config = dict(
    num_hidden_layers=8,
    hidden_size=256,
    num_attention_heads=4,
    num_key_value_heads=4,
    head_dim=64,
    intermediate_size=1024,
    vocab_size=8192,
    hidden_act='squared_relu',
    norm='rmsnorm',
    norm_place='pre',
    norm_eps=1e-05,
    positions='rope',
    rope_theta=10000.0,
    rope_fraction=1.0,
    qk_norm=True,
    attn_scale=0.144,
    bias='none',
    tie_word_embeddings=False,
    parallel_block=False,
    extras=['capped logits'],
    init='normal',
    init_std_qkv=0.0447,
    init_std_o=0.0112,
    init_std_up=0.0447,
    init_std_down=0.00558,
    optimizer='adamw',
    learning_rate=0.00181,
    beta1=0.9,
    beta2=0.95,
    weight_decay=0.084,
    lr_head=0.00657,
    warmup_steps=227,
    schedule='wsd',
    decay_fraction=0.882,
    decay_shape='linear',
    final_lr_fraction=0.1,
    batch_tokens=32768,
    max_seq_len=256,
    doc_mask=True,
    train_tokens=196400000,
    max_steps=5994,
    dataset='wikipedia_en',
)
MLP neurons of a small language model. Each row is named by its layer, matrix (down: output weights) and neuron, and shows model dimensions 128-255. Each number is 128 + 24 x the weight over its row's rms, rounded and kept within 0 to 255. Numbers have three digits each.
A block is one neuron, or neurons of one layer that tend to fire together. Before each block is what it responds to, as a language model described it from the Wikipedia text at the highest values.

Description: Area units and "now". Mainly "km" in square-kilometre areas before ^{2} (3.9 km², 29.3/km²), plus "now"/"today" marking present status, such as "Polytechnic, now the University".
L5.down739:163097147113142103144120140149115137134144174150102158139131133082140117118150147129131109147078121097177086135154103106087098140143089136161127092127134119169107115133154106115127153123128084085090174078152118134129112162165097091128122135097137115166104144118136141154157123122140114112129148133128157124119130178102156130084106116131179117127094128086112131137165149140185131171137

Description: Capital letter after opener. Single uppercase letter or letter piece beginning a word right after an opening bracket, quote, heading or line start, as in (PDP, (Operation, "Ultras", ===Syracuse.
L2.down11:124141137096105136128126162155151120132103136140108160111094136178147090085167135137100079121167147128124100143141163091106166150141160165130168142106112119128093123129131133121108133083164169125145114107116141144114093115118142122108094137144090112122142127081148111092149130178118132157127124119099120133154130141133131140120142109107146126136123118124102148105128144148166132078116
L2.down71:136161133133150131093148131138127104125162129147164140101111097157125114166116133147097127135176147130087136112111142101054126136092110143078128095139122106095149118146165115157127133144095160124130121122152131094137155143121123156132103116109129124151096118132125119141099116176133143123107131127127127148115150178147115171160130125091164151105172108136161148179137094145130126103115
L2.down269:138143117155108124123149115152136133088149133128164136143122123113130157123120156115120138158144120092134101134106138152154111092075157104100163149142138140125088065163179126117094102144147165107119073091102129106056146116081152159082137089113144154106134119132150111142165145107117156117094115141134118117103083149089176157116122131146124112104141164109123146146115145117101101118139
L2.down283:153162163137092116121093107121143111093162111125154120122139160097108120130142113177158148143115127125151107114118159085108085154104112074122111163129100143146119122146149163149151098138123145159111135142134144095123175120139111135079155126118159109090133106132120129094158133150115154126133112114112120111126144158158123103114098061118134118152114130165171120120113084107173111122124
L2.down315:159142111099139153122150133102090123101129133119157093090163110171156104095098126129139144111118093138136106100196131172099136131121088122160137129136101112158075151139150133098103100112148145164131116118131114127102131128121146113136131107092103117129155127095134122132131139138129129093109158172136144123098090093160129113112127169127182148110111136151098156129118108120109163112109
L2.down324:124128149163090132110114078074151163128170134104148101119112149159122120107096137093131120134149131143100138157168111071126125114121074109135143149058104149154107131118143116145070103130129127123129127124152151114138104110120156137091113149146114114106125134152117091106150123105097110087088134108123112154118148083140113171150095121129116149118140133167092145106138085137175128121145
L2.down336:090140127128123140089120094141143140145105117135148142120141138126132172135151137086108135137125148122174141115152131143151115078159117147162110136122127094135146125125150116125134139116126135116130107142134130141149122132102163169157151121131132144118101167141141150143147128132102073129146117111126121120116167149174142136110088126081097130132094163176135155173153104157121124133179
L2.down344:154172140143083075125106175128125133091149131151137096100151193119126101108160068162143091105170128117163140128136145099097142139121059093204125116135123173151129140172135133130098139143145129139128134123136128116136113111138124158116115102155135113146152129099165134092153102157092171095083118141130123165104139106126135127136127132132125161142100147113164174116159134145126169114111
L2.down491:131166186105137157113113115092120143169091140090076089121149146177134132143113131081146173140142143154102121130121094125118146133130139124133172182138130129111083144117146154131151153164113062157122143126114136132138105116135161167141119129154129129108129115160132106155141149122114114065134131114121156110130107120122147174109131163111128148112127120129143113116107139144129115101103
L2.down664:171139145135155112171128130147119124128141130126154132124117164139113172115091061102115124148099123159149121101129090124125122134128140130131184171177160162151126123119142105154151118134120147100145099099120158095121084134124150122099103116157131127084139121160157157098123077126160127103167129091121076147122138150116169110075116113091105093118104130154180133101132106110136120095098
L2.down788:142132135120164136132148114160093108132109144137108113157136168109110127136183088137109126160149133114126165136111136137157106116134109076079162132142107097074132138139153121130152113163133094114115083149142112116140160128152120137129125118159113139148071113151136144124126109158106079120146113080152104128111127151143139121146141146070145118130115143123126164158091151141159100142170
L2.down826:094164147172138145097135104137137116112140127141157107149128191118131113155117124140112159098136108159120109126139166095122130160126115122145105162114091090132126143127180106174060106115112205115128104131099135146129115106135154167122147138064118133133152147133158099092142177111103102135123104181097123143109153151119121117129132139131124113135119086087141129084136096142157117142114
L2.down856:108154117166150112111104095128136097113128131134142120139138155133127104108168157138112126089101152178124132147094167142140102159096122151094139118188101085139146116184147147104113102163135177084117131116093158104115131134111115150069119104080132132089118098154095121099159119120126101136092106140114125123154123130072124123165136127106113135106086117152116151151103116123171140121118
L2.down925:139171136092143143151158092144133174097082172154119123108108124157121093097145126136154157156108098092147165119154111127161108090101100125094143105175110096134150148108138154139115132118126154104059150182128108114149138143125145159144157095070139104147109142113144179119124131160107129149150129121111108137118145128141178096145081154142109129169169179117131146160149086126109147139152
L2.down942:150128161146145128184120131159116122084127145112152111119089190127116132112098128153100131110120113126142113167127128151132108103109104118126094182112155144084082103107108110148131126147128163133148130117140117160136120112110154106108122099134160094119128123103146129099146141147112115176105123123165100128108134105133105127110177076150122137127161085155121120166136133127134096074121
L2.down1020:144169080167129148105111105098128119096134141119164129133133160113115124099157110133105169097088141181114150117110140116117145145157109141117138124110098116118094112144154143147090131112113229113112116139112132156144144112146153169088149144105120155132103142118087068130140167133140141123167119132088149116139137123107123064100121133120100159137154122121087142112105094096131148117097

Description: Clause-continuing connectives. Conjunctions and prepositions right after a comma that open a new clause or addition, especially as in "as well as", also and, while, with, until, where; also blank table-cell tokens after a pipe.
L3.down44:142156153126136148146145150142133146117097089153128136163215131181107131144115134098093115095148137129157109154119119174162098138109159144127146129104169133152165125112098122136160110118095164125160085095147148157096140151116150094127119137166121133118123110105124165173106096118104153128159107102068150145154135136143128115113112105141144145134164119159158158181131126159113079153118
L3.down78:136151107142134100133110105127149149106171098107161182089126128114150163120129114120155110112097115129142131110086169101139106089114121180117176151131112169127165140159085124095106131121104162140157099147174131156119157131148129088158172129150128104167098086134121111095153136123166140118152121069111138148123150121135146148116136098133143128123098125108159114111124154167160098129151
L3.down208:084125120147177134172143118133131140111138097110149171113107170098124127144095129125110100125148135095143129145118095154079134131099113162082155074144114103097113143113133132149154123120133179119124088116106130162139121105126154107134167166127135131144058147126087111115126112083103124138145140124148124230151134138119110094101140092094123122127126123129128150110093122139115136117136
L3.down500:124105170137147141124174124142186121172133127113161123126129136135126109153141130136135103170190083112138104123123075163090103109097119122126148139147113154099178126115140160135162112136118139154183088122122107127116103080109136097183153139132151108124100132124128126120128161109107110148097135094138133144108121141092107074138107075102105150092132096127129141115183126094113151146144

Description: Word after a comma. The first word after a comma that opens a trailing clause, such as with, along with, including, or usually; also digits after comma separators in money figures like £14,500.
L2.down17:113137151137130136112132167148131108118114127104121086156069090113170184165134082096117102132066148108099135085142103123132102152115151132144127140078139141161093153154131146135118096107148145131135134139118133111089129126147115070133104132123132156157113176129117172062138101126079145130186131126110110149126109097114115138142136106125116120136167169103160144126127128126131122124084
L2.down83:129107174103122081130190167134115152157153129129126109153121139109142114155090091137102131077089085139119113131150123122115103096137122155129095186111087096108115160098135133148104159118117089144123122117144128116128135158115133130141127142164109137115146114135150131127090153078111137126106137099143140140140091106096175166090101101134109112095135138127120107119087131099079132127110
L2.down115:134110126120108126168107120087108142133125143126155151102139155119119180136057136096110130082169104139122171126138140146153116095159114154167124119148117112065119136129158144137128102118170125118139147138105144170121115109134196121095103107176156145119105133114085103146079160114091126110116110153162126139101139151124147127155135160132110139147178117145095152142134120149111094137113
L2.down177:076190153145117148094155167113138100084136100139134111127133117168103130153137154128117137147133128102124131113121131147128109186138099114157155092171116110118132116145142118124154133101134144109096119071062152109087096108139119151108107140133141125138119136170141121129110158119121122130131095169125161178144126121152142157136119118099140100080138158157158121135158138158112172145115
L2.down218:111153109105143119154155146170158125144083106116159107163151119151154159101133157145140125095136129145106103124158145167168101137125106135153134133162150102113178138139128125130108122112090125149165094145125140153122130110124138128115083103154145131124130132136085086065155131118101154123122111126125161148096124124137103122134155103147082104110117108149121180101133094117071110154117
L2.down284:118140130123111109159122135135115107119131133148180132158098150144120120123113118124117143120126090164110158104100087108110139127129201130126110118073139139139143146129127105109116085128109227147148085134115170168161132108126154086123123139159122127147128138099148128105106104137116155131147113135065123164111117118155093088149158088139145165107093070178095142135136119158121142136089
L2.down557:155100155121125161131153116101138154102141132137118144099110105134160130096091130111138151110130109145152103116101083147128126107110138163138156154136125138150124138172167116128120111124177140200161094137130079130151076132108091182116117159159114112146148117144093096116148154179100081173142151096108081097151107126158114136144135106113133129103144095127093107140140155153120149128127
L2.down601:121120156143142136103146108133097135103130128129142104166131111110136147102095129093122146153081162139122145139155084118120095093136100132136174150155122136129105144107167127114142104085168158113155124158073111164163089147111111126140070126149113156145090087154106119122128124165067157139127119131196111105124129120111153176129113124106137111137142142121089133139143122124145129159148
L2.down636:142108130133100100142135105087141112094092134116137128146105127120150170108110164132123096092153158108159109177128120107126153101125130097148133114099140125121130145133161110136136146127140147134150102112164124111147108081122156130135104122151136089182148138153134106097108097117143131159038111109078107114122152142117170099111122067147142125110134136132163152106120098136132093131133
L2.down651:156101108120124126099135085125136098133125118115119135130199134128161125138147107113114166100150096141099106105124168115095138127119181101152124071141115126135128134129128090143124158127118111152093143147143121113119116183122162119125143126128124125132121135141139143089135124119127142112148093140129160165152161157142124110134155136148168108140117147128149121151137131164111136150092
L2.down783:114080155113116090134122107174103146132085101121109104118130128134104093115137139099139111151176162150104079153137127178158145114173131114129137079140093104131107109112114107130093101125114125115151187118098123083134166139104094123142136159122125119122132085117113100136119097159129088112138120098169123128153190129099113135090061121118130157131129113117135115107161161129153106114146
L2.down790:157145110130155172194145117142120128111138130153145123148142131149120111074115087124125120163157125122120139138120018177146158139080112152110084082135139132137155114119129108163128152115139139130099096180115139149113141140149154105128109133161119097076103133119100130134106143088125147140143141109084119120123152128120093108154125124173150107105127127142122156145153127114083136197148
L2.down803:130116124097142113126135140146129130135127095133136129144167150109104094129131103102186129107164133065120136153154127175101118120111126158129114096154113126100121128117128128136109128120131159118149122121183125103159106064155148117107177172098110103120129183116121116082165148092102130123103125107136112160116121124125172117139162123112131115102181108072109105127165088093132106125165
L2.down868:138164146166158144162161110137149081106149110133164113134128164155109118096131114117134150119114118192142128118118000162100176117124147104116095099143123168137106150140095106153087140146101158120096152147144128116116144147123128143120144099146124127118120126135111131128113122140138131135133124109108151138112122103143106145113166119152144131142138075101065136092156131129105148135173
L2.down893:130172169118075159141120122117125141140096114172109121136098126139111099125117165126105137163105151187132155122088114159087135137142106132111106115087147148178168121114140110125097108134128129158137188106099143060110141099151092117112149175154094147114148148142145130140092169137100142145135147153124123143163071122164093140140116105163130132100125112109102118169117133119111124119123
L2.down957:128057164129146137153140148100154122120118112148137141125167151125119164188107136154121082112140124111126117124122145139081124103099109129105164121126147113124128126111118130156115108129107109130099101125160147112108090083123120107091140156142125089125071121097121111097104153091109178109088138114119091120095106144069153121136146144124114116162141141118102082119140150123074111126112

Description: Digits after decimal/thousands separator. Digit groups right after a decimal point or thousands comma in numbers, e.g. the 00 in 0.00 km², the 000 in $376,000, the 6 in 24.6%.
L5.down930:148125111136163145118154137105169135111096116100130130217106157131164113094099103138143156123113116106136115124101134123113131172121124136131109129113115159157145133162164170080154156175156074142115137109115087156150153113078140100127120132122148170109170141162122138120166117117155098164131093157089111098109086130114134119121134161113159117113159155126159115128135152116103120117114

Description: After-period continuation. Single letters or digits right after a period inside a word or number, as in abbreviations (i.e., e.g., U.S.), decimals (17.2, .5), and URLs.
L2.down133:116122116105116104156101106123122136116100155173140157059135080107134126129136122133130117111107162104120123128142121123151146149142187126136106063115151111190090155116160148156136182102121094115148136150122132107123130127094119153117157138130099137135112131084149124149142135155160109155114117134136161181134112106111143142135147129118125128090089148159133109155125140159126135122118
L2.down305:152136151139141165104132148150120150129122094176131069163145162140149110134179106138098118133154168161158132118115158085068119113157100072161118105108181114119131124123146151135127140130139121161124094104175152149143150159170128164126131144171151131165148134142144107123108122171126105127097096143157085171081155156104119140129137124103108150100096183148150108091093154137109159134156
L2.down495:124101100102108091137151078138119090137130185118121117138105118113144135150131096141122157114122125116123133160133200127153129110123133122149161094156100123147136093105085151113108146133093090092142143140121151169119093099130127118155111133113129087131112129134092134144140113073142088114119133089116138094130172153103131116155134108121061063123110157168128150141105158133146165124159
L2.down532:131157095094091115108120114089134104168137134160117153113161089116127077145131153143170108121086113104097120138143118123134128142100141138153104085155134091124112168134081156110145094127130107151173120170177132104111133100174144126156116124148115134154131140178134107102152131140118146141097150107087164099153118122148130144128165145094143112114113108085115106140094146151160122154115
L2.down537:165117153133103105153145133103152129138115134116133103187178146122165130160110124140103128109123133129110120161091095143105124140141136099125095128126112143107112098113075131123139129180121112148157124122128107124147153099127143114136126089123101137138144137124136130093123131112148097135127097106153124133137116125082091129088173077185111096128158110153167109144098149126097168096133
L2.down561:109135144079133147134167134116178155120125123112110143138143134164143104143112146090103139089144096142073105159080113117130146123123147127144109107103148145160136076133134115097109154089132133151135159133079098110101176119135163124140117136141146152136161129101157107116152094131148137112103155172137135147174115096124124149147174127110119099143138084125178110164146149130146098155110
L2.down582:151147123164130116136139100117129142123165133142107160142130137091121090126117083106120109146142169087142166121141112128120136132154119123111128103116062146166144150119127116114119142111130141138128117103161122122117117103148094152121149136088098120158089124159113092132132135115085108143144129126136152141155120139077113135135142168136144159149115150133097119149141108127138115170141
L2.down613:176116139140176145138131153134119111151108118120114140074126124132183148142103071112113128137113127099094136143118120159122074150122108132145131079127095129098142121153102130102090108149140118135088127081116127132119091119092103148105141137125095113151148134154120159175137131158121102126193158169133153157106101159119135163129120081151153110129095167102116124122122157139113128112127
L2.down729:160143126155151146124169127064151176131127110102116113180127121151139104138097091111138130112135105115133116162116116134094132129125124131135125157136093140135090130138074186129169122157141105155133120148112141162147177101085155132107097113135158137154147132116147120140115084114107075138170111134130100099108122129102086144108180092135098136154130116130144135106093094129143150111104
L2.down742:178123171104126157135115088119120158119128130164147153081123186117168164087113139116123161140129152149135175119143133138144147154126120134145131095135130168128128135129140136132154055122130097133085159145136115110158112159166098167125101159087115136124130159077116094113133120112111133099090130130125110136128167152133132096112105158095172133133138118119133147155125125136170110116182
L2.down768:134134149107119130146116102114102110111102124101158139132142136109083069123102137131136140119148187115181129131155115139084133135174120131108160126137110109131133167119164149107085132103111194104111124127148108087155123137100138176091115131114138081129103157098131157112123100143112156130128160132171131108116115101101134125177125155124102135140123116140127167122108081147133163118126
L2.down816:115143136090128110124127112136134142116082160128074103131083130129150128151104175153116111148127104120149123137149122150111104126108115112153164139149121138112138096091073129084124130135095160132137103135146125086097175157119161147104120116114151159122115102143144167150172167094108093115135122130101151149113112126139118170135090128122111128122116120119117099115133123143097091138126
L2.down853:151104135154123139130144137119131121097123142169127132083162119131172212163100125109131116123128158119116136118113075150157164145104131153111110131127106132139160132125150104154122178092162117119101135124140131118087108118105117150157131133133122155139109102133104117114140121130094134187117176145157120135146158168128147098122103116087107128108092105080177113103089172139101130126137
L2.down953:190159125135130156157128160131156073145108164123095145149093117166127148168129158145119138117132096112129113140094129105105136127133137108118156157132088126133114074109083137110146164169120125111124077106111080107110114105139144108132118110121138097089191096138121117162145131113155113146135104085151092117120083117127131149097118087169139106108158113170130099154145173142207181091091
L2.down993:171159136149122119116139091113106111107124104140164119180106114113137122107129118194088148116163127115123180136112098117097113095117107099120111114108123177114123120118168110139124118162117174108109140139126131123121106112156094141132158161155113071142116153150102090098107160142120127142140149149111074113131160093117089131131159087175136147138120120174119159125139087136155107106138
L2.down1015:154155115145090145104094117101128135141150105136133150142108146110135120115110106135123119127139140119150178121099171150149143154132104112150157137162119112080136129128110105141099120106131161100122109098157123106166131102110111123154114110120173097122125102151134144116110112137119119157141076134178116101120140150119160118118138123132149145139109125114112156106155139146154109149093

Description: Units after numbers. Unit or suffix tokens right after a number in tables and stats, such as %, m, ft, km in "/km²", and the "s" in "medalist(s)".
L2.down4:138105131108177125075120121143108112141118117079133114149173075136114166150139107121148104135126082106125126154121135158121116142112111145150103142181115114118101087084129116104154113103165084171132150139118122112092102085089161112141115094102162135150115155116163124109131141089157150123098143102146109108127083084138134144172153134116130120112110094128123157113098119124138148114105
L2.down41:120140159068141125146120107122110117102146133142093100087124148144083104149146103120122106117110069123138117106195106124125122138089150128176083132155113119140129095173145184109121127119136118174106097162151151157132131125148132136150138125141131101164159135143144148158110119104101122080104125089174094127105117122136157126114181123130097098176120147113166107084112177138159133097142
L2.down51:137129131179180136138130143145145118134136149169151135148155167138117121109140149149149123149125100143172178100126081097143121137136122147167149109118100167134123096148138158167151136112118120106125150101125106137147090137147097093115139127110173068127130112133163174146150080095176138136149126102146182147097152147104138144122120120110145114103097153148121121157149143078086121157138
L2.down90:134119183109157166132136124083093119133155106133110148104138141125070138153132080144093083126124090136145101147115133113128143174127140118149124116121152120134168178182090161126122127153103112148108160159141114119133107153131124119120089101158126098098124120148141143105134116095097117108106115115176142116081142125100164131125131108160080085080106178098094130083155103159145125106086
L2.down131:138116155141124132133110098116133161142146133153152117128141155110134080114124115107114144140116082127166123165101082160129123135134086131158144144120140133130101127128114126145127126131111135154167159138145131148110153151117148148156087170129126119120145158143162155112124111104131108147101110130149088111117124104106108134153148147129126184121120118171115150121118117133183158144168
L2.down141:141115167126110140072173132124137108081118120113144129117162152108153123169121085112137149139110102146126135169138123095110183176131141171165182147116137105122106197111116169143129119110101124133121119187110116122165123126075151182131124119116124086124134167160105153148162151128130132126132152126134140112083106143133079107116098138142132105155167107099145106102151125127116128114133
L2.down221:129153142133122120139155128107142113131117135124134145153115171177120110140108115082107140137147156142146150164160109158144141154132092091123123160109127162151135159124137097142120165110104119151131129126149108130113103140156137174171166145080126097133142153097116161090185160079088133114111115109135131134140128131115108109139143125161122129105114094121140107115109112134102171140135
L2.down273:126138130130116143116144112169101130072140098153110116141114147202089153068137101128125103114107142135117119112124090159114147126104103126092112104132079128123126115158138121127169109099081135131140147125115119116099138119123145141110122158147117113143174130162112174145105102155132079092111102141173111141184113139134125162129097128154112136148121135133125135121141146096126125117138
L2.down301:108102128111141119143119140124113088155162123093135114177100126168126148142126099106160178122110086177126126106122128131107151098121143103117121157099088087117092090108163157149152122112113108131140146099101112131102163100124126087108159151141142149149136124126165133113118142127122109134156161119132150139150119129114134151123161091139130106150133144174106154132140113147143153123135
L2.down317:173156143133142185124141127133111099148105061124142120134103151150162125095128124111140129083124092118108096112091170171138167122129173095148052154117140159102105103114104144110136110172131139134110125125152157126128118133137109121167135123146143132173116138165117117118121124092149119092136133107072153129133155108146134125128124135144159149104123089134113142128110146135080139139152
L2.down340:118105117157123107116117139132142062108126104115093144130165116126132132130137126134140098114099140130150139157119128122160142110115098098136097133118165139155121107116156108094125191130169131149133113163160093136133171147135125133129134150123093127162098141110122105151150098103170133156104129123138123155130180093140148165117082104177139158142104094102155105158081142136117137131131
L2.down361:140099134150151128095142152163113131129159149120130104129137115154155142180110071079149114149094121091143117143143125139127081140101124120181161110093129096164106137125104159121134111153096107082156108093114120142109096089125131116111129124142115127105130127177106184136131125130141100146154145131149111148110132144158165154123081098146107104096105161057117103143162126098124132148131
L2.down450:133117126129152148140142113180117105140145158119117133136112132133140125113140088114103149082146100141158134125128168115145117116098106114164124129123062137137145089094122088083140109122106126127101125136125118126104139076132115148166155112106157104134128128149140156125128096161144100090144110118120098090171102133121108106157125127128126106112077157122133113137158122151140174104110
L2.down866:154165119166124133161138139128115156086118108118106128102143146140165124140111135114103116097144124108108090152188101115126139100153123109166113127062094068131114069123148150143172121139150105109091139137156125132133105082084154161131142142132112126123138081170142146125151105161123130088167137135154139095128129107115122174110107142176085162119090130116121124128159135122153150127128
L2.down907:119149152138151119165173084111103109086099114158123140118135091133106157160120126114143124107121108117169132137162103136116125177157121122157117148159104134165159134140124177140087119136143130134171111179115128106140093139117124110168145129156157136140122139140157123099140130133133108112070102105134101138117142169106114119091137143153100138149155115164116111113146178135126130095107
L2.down908:118155126096139168159104142155141110131150148139092152164161086111115151134151101098092158154136157152113152126154134123147089144115092123138102126116148128132131114100103155102150072127146163151177099122066097150167140112090125142137114157101138134137135114129167081091098104114149130126103179132155108121118150111156121179133112143149154131138132111135102142162140103133161132105143

Description: Split-off initial capitals. Single capital letters split off as the first piece of a word, right after a hyphen, opening parenthesis, line break or heading mark, as in Speke-Garston, (Kirkland, Women's.
L5.down801:108136095118122155107146125107179159171111146145178101147117106155153149111140126143149098134129135103112120100078192114138138166162136131063132127124120096106133107122136162152100116114122223114076132103168146094120116134114170140069117123070109145147143066119150159129152137132121136128127147153110119114086133121101126142153131108107114094133130092115151107123146128146152097125148

Description: Clause-linking prepositions. Prepositions or conjunctions that open a new phrase after a finished clause, mostly with, also by, after, while, to, as in "With 20 medals" or "defeated by".
L5.down848:123087071159129111134149121149173095140108159130130097170104120148122123158149117177148117141164121162127115104124022128133121158143134122172134135138172105166129133127163114200132132147138147120115095134066170113102146147125111097125092114091134203141098144143087126171152120115073142106140105110124138118133179139156129133135127130103120135158123115137105173137134118147163155135113

Description: Post-period digits and dots. Token right after a period, mostly decimal digits (1,141.2, 55.53%, 9.1 billion) and the final dot of an ellipsis or abbreviation ("ver.", "reg.").
L3.down7:140127112109135122123112106160128123147120104123108115140109095136154149121166137115108141164110124131163132123110164139136126126147113099144139151151131118144150155139097108117136123105192121128121112173159157126149186180119061171133081111116142115138102134109102103171183153140116091103156118170152175094121135138151107148171177116119131156130125098130106117166118153129110158137152
L3.down59:117114134150127158150115117097163160129095089132096175136082081143112133140109115139092113130103142135117100158138166136142110145116116141117134115160086123130131126119115149119154127161113186109093142149082164108122145093100148138114134139152122136079136142134087133151141179111120092117179099147136106125134161147158111122144097126115080103162086109150109099100161093114132129126129
L3.down146:143158131152162152134139132125142158114098150151133055147122150140161130091173078125124107107145104105156176154133121143130137146163106110126112122170119105111123120131099135138131123159141154132130094109161115136126125114145108133125083143125136126151130157162129114143162123146104081160139122132146135119098112128129099131137163164131134118129108109105148098130102117120129155112105
L3.down622:157104147143102117111148150121145078099123121136155100139086104062092113066103134093120080123144120085108130083166119133138116129110114127114126135169134148132129131171111125117110130161122194194150141107133140130118150114103164141143090118145145116124110098123111097137094172150138128136149072185125098125154164143119107109116108150135166132104116131130111116135126117098106162140136

Description: Structured field and row starts. Tokens opening an entry in infobox-style lists or tables: field names after a dash (GNIS, Former, Known), line breaks after table header rows or colons.
L3.down94:136156141120130144135182115149143111127139096108132128151163097090138064158134141134118123111091110077109135147138133135129167135123138128121110166106131153160088114101181127147126100132142130080084160095073132099135149137162132154102091106104131173172136111133118108137133138149138148102127121116165122161167128138118131128104163130150145106096095123104158140114094139135179076130154
L3.down117:105110121166100097118118138142165148076134143158159097183128065155121134103134167128098133170169107152144090136132140117145105125135121090082132138104116123169106094131121120102154154118132084095167150136136128106166135121094102124140129185163137128146088120108111096098117125146128158138087112144137143136141175143120136124163138141130150106126185131164133145140123118132132100138163
L3.down434:143138120142152122084108102116090131113105129165131134143141152098134148124156092069097149136138107102146126174164121133162100147082121132142139142176173117100145098139122147098152131115101114146093152100118112113114104170126095114101139169135084061148171111108109127112115144094116159193127149075157134104133120148159141122130094137081131121156125109173141085083166076135094134120114
L3.down996:178115185139131134146120137153099128170095179077133172134123141110144116158125131136120118158117120120140141139117163117147138135114100142099132088144139110145086099108101154116126126139150123117098157087106106118103148133131122103110170126158145122126112132119115144142194154124121119060118111119149139118116112120110117131155144064132144110076113119086118123145110165145113167193126

Description: Initial letter of names. First-letter pieces that begin a capitalized name or term, like F in Figueredo, Fifth, FBI, and O in Owen, plus some commas in lists.
L3.down123:102130109140122127125130207141121123139103137137119168147133145169142126099161179091125083121152129140135140143122142114130143165142143160118147118091094124120066135152155133109119156086137182107154092131129131145101128107091154107077143165104087105112135120078159121081167098167144140136142137091151130148146143147130126124119140084132151120157115116123076146115128089134172139080102
L3.down145:112106147143147134098135088118119130100141129147146144148155097143089149173113124123118099102168115131137123146157122117118115104109122109142093175126097139159132109133106155158091154145126125133174148148113142139131162060137158138139167118137107149096131142128132105128092169136151139126127085105119124150156124144089151096114140078157131081117127126147177156117152135108165092158158
L3.down283:151170137119117138076164150147098119081097123149151129140175196082146069143121146183132149155134124127155126137156154127091108150127111109147141094149150121129123144123143171125122091127141112147107147135148092118130148107159135122081145143071142142175155045119134172112134122139169144114093120163125141117121114139145143159152119133087129160137145184111134112124096123105144103130107
L3.down673:135156122115158183120135132091125163103136117125165156167114139148078120105092136119122113119153096144144128089146168104136120094103105133114151125135138137174113153135182142119176121124125158153104114126128114124132124121144134129091109140122109115125128135189140143099128126112129161145152179153132111117154083147151148134155185151113136157157153120080134171103109112120146095118109